From a checkpoint of a small transformer trained on Wikipedia.
Size: 14 layers, width 384, 4 heads of 96 (1 for keys and values), MLP 1536 GELU, vocabulary 4096, 23.2M parameters.
Training: a variant of Muon for these matrices, 3542 steps.
MLP neurons of a small language model. Each row is named by its layer, matrix (up: input weights) and neuron, and shows model dimensions 192-287. Each number is 128 + 24 x the weight over its row's rms, rounded and kept within 0 to 255. Numbers have three digits each.
After each neuron's rows, "fires in" lists the words (lower case) most often at its 100 highest values on Wikipedia text that the model never trained on.

L9.up1321:165100112139095138148141135128136108134117130148144103156121145136103093160139131093096148140118143099121122132136064090131148124101120129131121122121094123156154119121108119151126122121139100151101128128130116093132064119124132121205126177093142140128133083095146096113084069128140118124
fires in: "in", "of", "to", "on"

L4.up423:088118097136118144137112133120170109151122153152106142133119118102151134129100131122152151126177132102165120124100088119140122099132138139139087132128121127128111122170131103086118121156126128109094114144079168143160161159110147102136129135102153087127153121100115088131180059149135099139
fires in: "to", "chevrolet", "for"

L4.up1265:092128137141105152142125127170093130182121093128115122137147128126112080129124156127128125150114159114134126132114132138175127127109146096114142134167120087164122167108162148168100100171102109140106115140165158131127136131149106141139064122139111140105155102141126090161117144091137142102
fires in: "of"

L10.up1110:163141170130122148160110109119148147134114146128099121083142130110108156104176095115167129093092148102151149134121063128099116120105151120135162130146144121158102128078124122101157153115145096120127116121153117108138138124173100101147164077104111126117125137139141162129169106125106132108
fires in: "the"

L4.up1522:131131120137141112148117146135128103094139141117124097134124183146134137080125131134096178092132180171130123141083120148110173145114100115102065135091109131115139137137147112099131132126095119091130053132125101151075168135115136131131138151102120124128141126174157141119142107074133125121
fires in: "in", "of", "at", "prize", "for"

L4.up1337:128145154127114130127100115122127167117120135161172153151144133121121150096154079143120170138150149099094166156110100154160079136112134142116130110123138140157129140107091140140111114121143174109144149145143137103093143145148138166101139119130171093153149081174129166136111115114069094156
fires in: "not", "to", "that", "considered"

L10.up883:098113120097130129153117135105134104133118099080122132128144109162145147090179131098128134100153179123118092138144108149140135095112141110123094115111178127157116145095120145142130149116157143164112122118142105099124137114155165081147147167105106118129125120126149119141113105097141078114
fires in: "to", "s", "his", "was", "her", "in"

L9.up119:134110111097102105113116128129119124149104106096139152139120126138138098124124103110108126123122128121155146129109080126111115160145116136150133187134128126195128102078131145081138124142126106143150130151132094129159132123101108150135129105110111146105126134142048136083125147141151134078
fires in: "has", "had", "for", "with", "have"

L4.up322:158120106115091152116076131133123131095128141125129099164150118088143140124165163142128140126142133114128122190139094139158138126113134130141110145140132134187125170143139140100116147133060103112112108110124122149137121106108161123149133112143129105144100108119114149099072095117137173135
fires in: "the", "s", "a"

L10.up1080:116127121112113143113127132125138151167117133125162117092161119123131151100151089152121127126114143163152144091093127150138160115094127125159150102091084076137170129151120118162147124143189138162126131141149140119141146139125123118097166097134157133110110132139109128110173116149141095154
fires in: "the", "thai", "their", "asian"

L4.up564:170107135126137093145148144129112159149100111137192123145126109170123125102125134106194130089085086090146180163134080120132083112168133116133123144125063091098080132106110153145126133152125079115110128135119146144111145149162136130124140144151098088137116122173128132105132149115113131163
fires in: "of", "with", "to", "by", "against", "defeating"

L4.up947:085160136132121133101145164143128110133095139110139131140146134110110110128146156127160139130131105137138162181112144148087147126118159136132140128154176117118098183123156141123127149144145113126123141115166093124137140139106166122136120142116142123102114090149090127120114139082123088109
fires in: "that", "as", "aerospace", "what", "oakland"

L9.up1380:128092130184150183115135096130144101174122136144134122172178195060064106100114143124135083137165108121093130133124151148172093077166150101130083133134184110094136090159110129144134179115130098118120135105124099143106120078108145122115122119128205135100130122128097115156179140116135115121
fires in: "a", "an", "trump"

L9.up976:132086154109096150102178104135137098161133140075118094141171086137124119131149123131129159139152152136153166111129110122150130134095132098088130174118136117111090143109122151140152145121125141148104102146152112112139119159131119129170104166120077098072137130139153096109162141103127121091
fires in: "s", "that", "this"

L9.up322:129172129110130131117149123098105159188142161132167098157094159110127110171133129140134169167137159094111151093115141140104178161145146171108137136095105134164119166127127183153103096124150110140137148116133119096112180088127098115094126140137109137076126145120158133116122121140123122187
fires in: "the", "and", "or", "s", "but", "killed"

L10.up270:135133154135143161121135131080089063143127105137130081128154159095092163165104139150144165117139110137126153106129130130150163132114131129136153115125123127159140141134123156147166135101129116105178147113120114132091136161092142122131135094107188178108155138152135092088098162106129132121
fires in: "it", "that", "which", "what", "she", "this"

L4.up343:143116150144118128118119156141139158114115090139172125088168096159153125135137104105087140131159150129152130116128160180126097119145097091106129156136114131152135130143092128104086132146138117175142144128112118152087142156120148131110170154097118143079136125116090103149155117106100164164
fires in: "as", "of", "was", "to", "bill", "from"

L4.up128:142132132139127119126126150116126180095123087122120131140171159104131194113146067120127121180140114189144123147103142165117076123137094133130114101136121153154082116135121120136122156129104116125116118110143128140119141102113149126158171143108117113139149186149101153142139165143139148120
fires in: "of", "kelsey", "calcutta", "a"

L9.up350:124123126108114157149120063166122145114151100163127129093140120120128105143139114141118128135150134079130159135126140090105119143128164126159154105120139102094104073110126149159114127114121137120112114153142142097165130140131133122122155140141165120090120113142103134116080110126111108136
fires in: "on", "at", "in", "with"

L7.up299:117112134099093111154132113145102114078148113100119130163104105078157111106134134129105106178129098134108073095153132140155091141163116136111139144087133129123131113161116148146140140123098136120100126126097137088170115142137138153125133153115102139119172116154110103146167142140121139137
fires in: "and", "of", "s", "to", "macclellandi", "at"

L10.up21:181162166135149094136126135098126158148112143138135113122122138112108119131106127104132151138133149145122147126141147113145100139128160126148167135160150149144078141120091160102138169147103095071153130137095122149130134140137110106153164123106117120114121166146116097097114131143135145105
fires in: "was", "her", "s", "went", "his"

L10.up481:137132140131095155148124112137119118144124119146127114147147122160137127154135110112146127157111123123151134141127077164144137148107166131165131183113143168206121128130114136117150107137159110154105131128147114126126119112102119084101116121107161159119138159103127134155145126130099115147
fires in: "the", "on", "sea"

L4.up358:105122085089108108142115116140117126129131116129130101102153106117134130109139148159123096152153119147152082095134087196164124148089098135125175095108107097111122134127051111173131101152095108171109125121112144122126131123111169166102080134100152121181148113150124116113129138126129123126
fires in: "of", "by", "rodents"

L4.up169:105121143127116148120114128119129121138132166108114121145097117117118091142139136135144154134162115141139123181106089135112136179102150123148139130125094094151140160141158123194109149147125140125115070134114118125144110106153128122122114131143135091142179078150118149108103093113133131121
fires in: "to", "from", "on", "in", "into"

L10.up129:171148097107152143107114157128101106166135114132113133138160150115120104114119156101104129089151082181101168135136119107113136128129109180120102169120115096107144150124101128102095135111093085103104172123106067151140136115143071108172138112110116103153096133156122163129117138120102124126
fires in: "to", "candidate", "no", "highest", "6", "not"

L9.up699:105107160123110097148141104144111154133164104143129155102133105128127135147106096117140152152093130136066090147055126101103090158137174097128094143106149118135124157129140111146148127114111135158093097161157129140186124095137137104094151104185124132156158063077148141096154119116123105126
fires in: "in", "until", "as", "for"

L4.up1274:082094135102148112120123134132133136135097149160120108132123122141189179147109172169122154151110137136139131117107114176116159119156116126153117157086130112149125113109088145146124181119121145142081108112090133093135103154099137090157136146142135141150167134132157155122092101128174132130
fires in: "of", "in", "during", "at", "throughout"

L4.up438:134115134129148145140088093116122130134110130124105100144183101161166167093135149113103120140135144132182118128065147174111148101143113118127135140103115100110133135193091119200118118147131126149160124159093165145142140166101114136127122167130095148155129087103155128131117139184142128175
fires in: "when", "while", "of", "thus", "if", "gas"

L9.up1398:115124116130163139125124092108140128144100128092134116102136130143152183147119163108143088111136114116149118107143112106159095107130158117102142146092118107130106099128097138143084127134158155180080135077170131126144136081145151137122172126127104148149143085159125139094132119148148158120
fires in: "in", "the", "from", "of", "series", "at"

L9.up1102:103128128148138118120157129161103124138127120154148114118133130143126124128086158174098134096145172140108116113131126099171155106152128100145165093157144135137133123150100164118086109143107111133144139142118139090188154109164103093130147140111165121127136168113114087153151095101128137157
fires in: "as", "became", "become", "how", "and"

L4.up625:126091167158099096151120138134139133099160072117112136165146081137155132135097102124138133126102142118096125153077135117109131149123121095170083107143151099143165151122132123130105119124140159123133122140178123142175127151135172082118119146141159126088235110147090130141166115154146121103
fires in: "as", "to", "numerous", "in", "elementary"

L4.up974:131085144104132139141113142171187105158070139151164106131118165126146080116137147141131093131149117128143117071089139114119147161167147107116128120071166124123112126140084127108080165134103170116118098107171158090144128145107151117119149097093108135147174118149117119139192143171132101121
fires in: "of", "for", "ford", "brocklehurst", "cranbrook"

L10.up272:161092127147131136137131129172132139127133082123135128095143131152150082124136097095147134130155131098107121126137109113142127075173127110128137154134156118138119143187131130107112137120203121121125154124123079125147129089129116186101119094133133171116181202116094140117124151128126140106
fires in: "had", "to", "has", "have", "a"

L9.up1496:153128123117095157123133087140136122177156139163124104141147091127129115105134148111160159165124135154095132092163112106168162145083131134119134135090158100150191102150091161080124157138105149121175159146141119129135153111158134125121145146146115076126124132133109115116107178138148116134
fires in: "was", "is", "s"

L4.up165:109136094128133134103128121110086147123161096142134130154117130148128117076133121145138147082175137136154156086118160124178167094119102131097132127118157116158134079150094137132096157131104084127108155173126144161088122120174090099122165161088113133107140095111124105118136093096092100129
fires in: "as", "asked", "asian"

L10.up119:127069135102076138134159105151137120171164117102108129180089105161126089119136141099145145118076128142098140105119136085106156123129165097102162105128120144195093109089110142103148127110116127097141100131174136149109158094112098156130162094099129079133120156143120095124126128184108112146
fires in: "had", "been", "having", "year", "a", "first"

L10.up662:156120144104109134135100103137085118139071122175172134125137147109133125139109144167123132157061112152150119101137089161171100150141103202121153112148145152154105124114118109123153108097124136118116110111093119132113144166151120116116162112162135139085139104110176124119107174139139111143
fires in: "an", "anomic", "animation"

L10.up1107:093106114134113130120116115131192139150097094124146101174137127125119147137103156110156152089129108087087152088118092119115187129120139091138134153082126151150146138133108181101105177124120155099133144150135107159129152080136122119133150148130149150082112139110178097147119120132111154162
fires in: "and", "as", "be", "but"

L4.up1028:151131119138153071139119132156125102120117094127128148119175142122118150099149097144164147125136094107075172112097108124129161127117108127127114133104162150115148106111129118104146113150149106143123097155141144123153124165102102129087133153116130097150116070136161143127159107150142085129
fires in: "as", "was", "for", "appointed", "acting", "retired"

L4.up929:117109166183121101127118147124132117125118126193150134151121098056113137182133124110131179140131106137117143104163147152118136155116119122144089182118128149098094120130097170153141109140159135137166086154143113120105128098118109085111116180119128136143146102125140125085137084168154125171
fires in: "and", "but"

L9.up518:161110143162172133146129123166139140103116131123097112129169089164140131114166135119127111106098154102101161131140108178113132177118110113107164113122106140101110149143147148141153097138080122125137120148107144136123098139155146139193164121170162144161127102130178152081139155150108123190
fires in: "to", "on", "against", "tooth"

L4.up814:114124127126122108171084173082081152108130100123109129104113111102125113136114119172115112134165137149086133124153166170100133143115101108123125085137135136119165161116114106113141131148167125156135096123167078117145149110155123145143131133141174144111070142146081158124123120133125127156
fires in: "that", "while", "as", "very", "although", "irvine"

L9.up631:150084086092149159175148134145148115177141138120138115126139133133128128100124097130118125108174148159108182094119123124151086116108124110122147159123128125171145122169118101149121115100113142107149083109137113176135161103100155144145199149155112094104106171131126162142105096127102086174
fires in: "to", "not", "t"

L10.up909:141107125128159082136130128125176164126106085122094101120158138121070109149142114112117150102107114086107136151134112118115169090115150113116113155158155093145121128146099138091172120101080105106114091108160095117089119138101132149156183132107092132147095116118144151148135135126130101147
fires in: "to", "women", "youth", "person", "never"

L4.up1149:164090141158142146139123143198144107101172131094178129105121074110126095163130084155170136128138118135133142076127153132132116155084106122143138160134171097121125116103168100147121130160110110124122089071123097111112154135135117131138147146178130133115170112101131120117095117094145136155
fires in: "and", "made", "microbiologist", "make", "between"

L4.up1084:144107137174165166141101124135066137135125139131115130163102156141139114123141123145093169123106162171152122106101133140120127126139110129150126133092147154127130167128118155137105120099138154152147108152167145139150150118109132130114110158102121134127122168122091177124155138124094116137
fires in: "of", "years", "time", "although", "microbiologist", "while"